MLP neurons of a small language model. Each row is named by its layer, matrix (down: output weights) and neuron, and shows model dimensions 0-127. Each number is 128 + 24 x the weight over its row's rms, rounded and kept within 0 to 255. Numbers have three digits each.
After each neuron's rows, "fires before" lists the tokens most often just after its 100 highest values on Wikipedia text that the model never trained on.

L3.down477:129167119131142143105086154146173142136139152168130100149125078139123077153116160141112101126070155169132096141137142132087158128143127143147117170102158158137151110087133107110103128137105134137112135136107139148158119091143158132093119142163173130103108150114140158126138128118076113080156142123092132143129134115144148079144113100106144160120170135110153176142135125089145096109132
fires before: "\n", "---|---|---|---|", "1"

L6.down104:107156159137135095116149089114120099100147173140146120099103140121129097122138097123116134163136168070149142100139136165106122125131132170105086115169105117112099133140155136158106139121104121106072122092131146133137108123129117128120125125148137117175110138136098148164130148148162172130149104130161120131140114147169110114150148115165122121130119136137164110082171130090115175094087
fires before: ".", "rick", "az", " Mir"

L9.down19:082097128140066083113118156108137150170113098105140143095130112122117149103170123173144083141134139122109158119170172137147098114141101185121148131127102166181118101126156154077185162122094151137128146113100149120101130138148157104117149129145134095118131125144107138111126131098135114140110142159092132142112113152142064130157104138113150123112107115098105107106151104136134120147143
fires before: " in", " to", " by", " with", " as", "2"

L3.down687:145093127114142121123136174136140099131133121124155088132119124096157111143177140130157109131100140100112132101121138153130124115089111101108150149098109153133166125132150163143082156116105186126144089141092097175151150100119090103133144120123135156130163133137163142120155119166119117058108114141116160159150105138156120174146115129116128130146141118134146117108140127114136121173112
fires before: "-", "=", "\n", "|"

L4.down336:122117157134130157144125157138134105112160111128130116149081123128182158113128156063110194150143139108119133135117126134170121121190111124138120130144145130090119146118113161135119136153094122117157130108117116120104111123096138103120142144145131125104155092125141105150157161141115079165115091119145158089139095101121136104171132144138115090155077129162117103154112101169099141080144
fires before: "0", "4", "2", "5", "7", "6"

L5.down33:156158163112105110162126135105111125155123132137161106108102095141143110102133100109124134082128120125123122123122104132132142101160115081135097161150119115130111101153132147142155173152128078145129156150089153101129138118136120094090142133110107148151145033084172085114143182153137097100159137160127122106134142126140148128159159132128112121134131103144142120143121127144115154104114
fires before: "1", "2", "6", "3"

L9.down496:101142099108103118095191091080120119129171117139170107085109116079132154131162147078152139147141115070170136120112185153139110101171139106137108086111155134143143111141116136097108163112119117088068121136121157129123149153143157146109114123114097171129113122177119155099131152133100108143123100150107107129138095152152090136185098118134142120087160119117138116108148146109108164154112
fires before: "2", "1"

L9.down670:177140164174122102115137061158140113123157148091122127125102118129144110106127122125205138081115131116146116148110122106099093182125100105135153120115134077143072137116129177127131134099114132120150193127094133101106102128144133144145156160118159165145097093136123164092130122146118085095122106128118142133134123127115158158132132138104140145104148140119098154119101116181173123142118
fires before: ",", " that", " the"

L9.down686:105117149110190172096144156160160143114159129178106139163120128127116131145130138112159122112158140123172101133116133143148124139082124138155107136094123148095124176120110131161147122123069134135150126110099151156137099148150145122168091132130146130095123076114151093094165119083115124116144135084124167098155126117145113128128122151130108089121126103101119128134175123126122116128098
fires before: "0", " an"

L4.down135:106109131118137125145120105113115111153098113137168152142110122058127166101081133119165157137118148133122130160142110139140126137155111110125113119116135174130104120102111105091121152126093114128107120162141191151139079162128134138091082093115144133092150140109151231109131177137135122134167120111131101139132148117145162153142156154098133144161119167154123119123148125111131093163128
fires before: "==", "===", "The", "A", "In"

L4.down122:081165082158158123118129125123157127159128128144135089112159104141178144119091145167126132146139160160095111145098128140099149107141137124123118107135129131108111140117107140102113112133081118132121107117131119129102094159108110133134069101094133132107177112150129162187111142140129157151135132099125142115109108091146134145132087154154102118174117106116123157095184110164124084102097
fires before: "°", "1", "2", "3", "5", "6"

L3.down163:125134111157163097137107189114147121141128097137118141127109131141156127097122145063086080155118088133086118163141111131131136148123113111160139160077100112127127148131109100126127131162145161142135095115143092131128115127125162131114152119140166102144117098148124085096137138103142160128144102135137146112123122144108181132129142140091198143145187120109133075153116163116167078119117
fires before: "\n", " "

L9.down78:132102130145094128171160109126102131155108155099146128130122184152118158186111105156129121115136167141139113113096095127125113139126122131153118120161141114107126129101162118170102118139118106094145119131115115139126131115097113140136140090150139138156158087149068204124121084120073125153140123112182096112122163113137117147161109094128095140136117135151198119131158114111171138111081
fires before: "6", "5", "8", " \"", "4", "7"

L3.down608:097127080130172123119138134123122131158156075149155131141122100107119157104151098134113123147132140115162116145148134061152150119120122102133107139155141126146172135120121090131119144139142135155165155116152128141097202150112208116108106111162135133148099160099126093122164102097116150129100110118131135105121127125148153127147135132105143118158128131100142144135153157150118071112100
fires before: " a", "0", " an", "5"

L9.down53:142120140108124071127131130158115162128127156140125118122114110138150090118148171098139080100135123128113103152107113146117173122126146099088115075153121145183105129090087136089083115109138102137136145121159113146141122087140089165119136135149124179076149117151144153155144130104137113095148135103125164156163123119148166118097118142111100117130068128144146178155134150159124076137093
fires before: "0", ",", " |", " m"

L5.down626:137114103106136134166078110117159114149107140120106104114123102132152138181172165116153159141138143163152130099143158093156143113139132111119119142162104106137111114130137113150098103126096106134151092095110170111157134088144155095117154128200131125144120123115136080140152125134152130130140159140118129123091123095165122105168095122135153091137078128121112160130148145067135116158145
fires before: "\n", "9", " is", " was", " an", " a"

L3.down314:129148156103106142129141164144119116113155126101095149151148122133134147139082101157128132130104120116129154112113161151102170127096119166109149155118073168129151088116059122138136164120119155128152143142107166081129122092162157116129147152107139126139163117154149163105073144167122079165135113135097138146122130104117085117107145144173134131115118118122135141114152126087127116139075
fires before: "\n", "---|---|---|---|"

L9.down268:126153152150130096147143060142120131142111118144143104099174147139153146100180156099132134151124112115124108152128156116142114116144152165149154061118157125143102144103116105159137113116136108135150104116155091143147151080128108137142146104042146147191159177151138112140071104109094120075148140122107124153130149125116139108104110149100132121152102161095137150110121116125180113126143
fires before: "s", "ed", "es", "d", "ing"

L4.down509:171154118119091130134115083089153057110180137117135089136090168113115140091140100146117103078124132141117104131115134169167174161121137153117138145145115137095121140112116111106160143145119108104138068142127121114143153090164112075082170144138137148130142139099125127153135108128129134105145119107137103147143151149130141164151155132093134117091147099129138146107143164156122147132136
fires before: "\n", " The", " This", " In"

L9.down680:160124169088133134150121109111116165115123135118120138092143127151139094126167160161104147168157142108148118120123106148096114138150135118135163128115125136165103153136164122135132144100094121153137149100105128111126130139174158167115144162141094123119135096139166120123188091134076137113145101112129146209131143153119123064104121116128134105076143144130141109096137128134129155116078
fires before: "s", "4", "es", "5", "ed", "d"

L9.down221:155137142120099153135106107158140141106094142076127121089113143121154130146114147161160176145104158148142122126180128141155128127125117141155104132095114155162126125132160163144122103132119136131193108118131155120122102122125095103172094138107108153121160138164143149131139158144105142199080131129167147189108114109146096131069093131155113088148109121117116125160156136133112085134117
fires before: "0", "2", "3", "1", "5", "4"

L9.down425:111125116147124163127119134157153137134143078160145135130106113138094099137104147150131118146136192146136131187072084122109113146110115084121083139144051135137106133127134103151124125118154127103106122111098150147138108122143122079117117132161138156128134114109158110132118107115124123140132135133131129097129101098123146160133131147091169158161127107102172118119126113077123153099089
fires before: "7", "6", "8"

L6.down91:192130116135099111117130166126144081106176128121120090163116105158137097123152142144106082097075136159135162106155150146140146091166098159142156115138144164111141118134150138118138136078163124099130107115128152108137126122133127127144112088117100109104107135108129112104122182074151134120108184090144151093123134114157118113145143147136125121148111113128142131126141119090118108126079
fires before: "″", ".", "%", "9", "5", "8"

L9.down699:102189189122125134145118140102119122132131153127124140122121104099133089149106152131113139117136127119138120177124137136165131126108121097159151120116166105153143191135130115151065115135132153144095129110153157121150120108128130131113169140094156098123128096129134152150128084075087126075125096167118132112150117113158087173106151084112157085114154126117136142090139108160091120096161
fires before: "0"

L3.down286:143158168090119149076121102142131092126117150145122177186099147146132148123097099088137106128121102110124109069142126180140168129140118117084113099129118122154121128124126127109094159177123086140131119193079116163138124130142098146103140152127129160115125074083125141146118129177152151087133129141143165138141129135156121127160134132105154095084140143128150126106123105111179131119089
fires before: "\n"

L6.down163:165124119155163163156120109115155131091152144150188149106069143170126169151095122115142150107120131095131150126090132106112190103135095110142104171121117159139148122129079111130109126155122098096139154158124142116149074128116119146168095078110144154149110133130112135149120141098156132152127164103184113156118119140139076112116120133155112139109139099129134116135090134112114103107171
fires before: "==", "The", "==="

L3.down379:137117151142160150160127132167101145145120124100103088133175136128095117119175142116089142140112124143120170118109172122143142160126191139173123146117129136109088143101136084125110107123158130141147106074107115148116134102142089135117137150130128133109082115117101162118139127137134143138124108102131116136126198115127157154157130136154120149149132079137141115156139127154158092114122
fires before: "e", "ing", "es", "ed", "al", "ion"

L9.down603:140147115140122148095090076154127154070096129123171162133159165176133123168169130098157103145135151136155101099138098130125141088135141148127158138164123111119107164139102154126149069107147128107131132149142113119138141101149114136120108128091133139108119138127107102101095128145094142152089094153150136112163124086159131121100079122119110126112136130140104132145161130112124099092108
fires before: "0", "3", "5", "2", "6", "8"

L9.down180:151115100139089121109169099141162117108127146135110125177067121053153152113107115105129144142150136164122111071135083116120111165142157139120129084145107117117133146143141074111156117094118162175108122125157135173136134162095108102151085110146071149116131143164079120102175152132152122110139148108128131150113088096091140126127116106132122147113142096140152136122181113110121097086124
fires before: "6", "5", "8", " mi", "2", "N"

L6.down555:133101145155105108131118071114173130122076144179105159150116140145120161084143089117136126117098117118133108136117140144108113096151094174133076136131127128130102118154143117113110118137137126141139158157148182186122160137094119112130114174156099123136113133130144131137169129121141128074147139118144124130113131102134165158155135116111127118123102146152150140151141102143142093107116
fires before: "9", "0", "8"

L9.down728:150128135143143104110099095082116146114132091135143127115094098151133128127120167089173132082161116127123111087124099159141126144144133124136107123178143090167135142139122108129103133121113153165117151148136088120084122148127114067125125141116106130145110136140197185156139102111105101148092085110158118106191101134105111123123107186140133142109169134084118108152141162110104148106118
fires before: "\n", "mathrm"

L6.down344:125110175136110113111079100117134118104127124156147151127076115167166178123178093116163126092108144104143141174137098095090168124092110117131089142150101136173116126149092105158153136099119141123110169133079145115107149141143103097110154119136146109117154102160107165105122130121106111148140106125099135140113122144135107128172116138075139126180137134095148157086171158128139130128124
fires before: " the", ",", " he", " she"

L4.down362:123113112120155153166171152144141128152130119149139142112109112079131126120118133137130139146135115146112094135075162112078124141124145093106117153110073114112137155148118135111112103111066107123136156113113113121202137124121159087118146156101108128116157149127145113133152128125129141126108136131135148111103123123106105146171193115080067106126128142156138134073116128135112111142155
fires before: "==", "===", "The", "|", "In", " /"

L3.down472:091151158113094119094097135090140106124129132126155123107141128142086128117128103124146126145128156110112115131130124131107144138112170096141165117162127128112157103107106137174158128137120117120160139100132198116092121105101130134095145122107118129100098168110134148120076129142131136161122126130115088094132153126072150115132108116142110128124150137125124136091119191171184186139121
fires before: " |", ".", ";", ":"

L6.down25:131149124146131153121087114132144102152104185131118092147119139140162121126119139124141089108100131161125108115160119115113129115137172105141120162112099141090091130192116155134094134133133135096130114112116115131128138097109100176098065119103111136129101095094182122122128180135076154141136132142130159151128084115154144109151116136123124152132143149114131103129154104046141126131135
fires before: "0", "9", "2", "3", "8"

L6.down303:126087130098104121134095137149170161109170131102085078177136169129121096141092115115139093154103123124123121113131100132140150135061120104109142135133130109138126120090127091124144124113106132148111184148123120122123110139084144121177126154161146110134141131120120140111111094114090170156101124153149169111133117117129170170129151151086099084088147112112107171176107149135123118141150
fires before: "\n"

L3.down194:130097107126131125158138136130114119137146159135139133095159094140126155098153111164133151152118111099138148122111137094112098137160120134149115126136109164155123132153123098126099158140148089129084163122147148127108151152144167163050123134140119141141108088155118176147140120133148143124091114113118137095114099159135135123166165139069119128103137110074180168132154159139124098139089
fires before: " a", " an", " was", " played"

L5.down227:168160142118085133112154122132107130118147113102118159109128124131118119121133165157123131142145133099177153138149133090127157069121125113086091122128125138109128141099156095131123163102135155102148191160135153152137156147144115139107100149133147134093155142114125137156157123104158091142126119090148109126116107089165099137128172116136088129119110098094153111118155137191154096094108
fires before: "\n"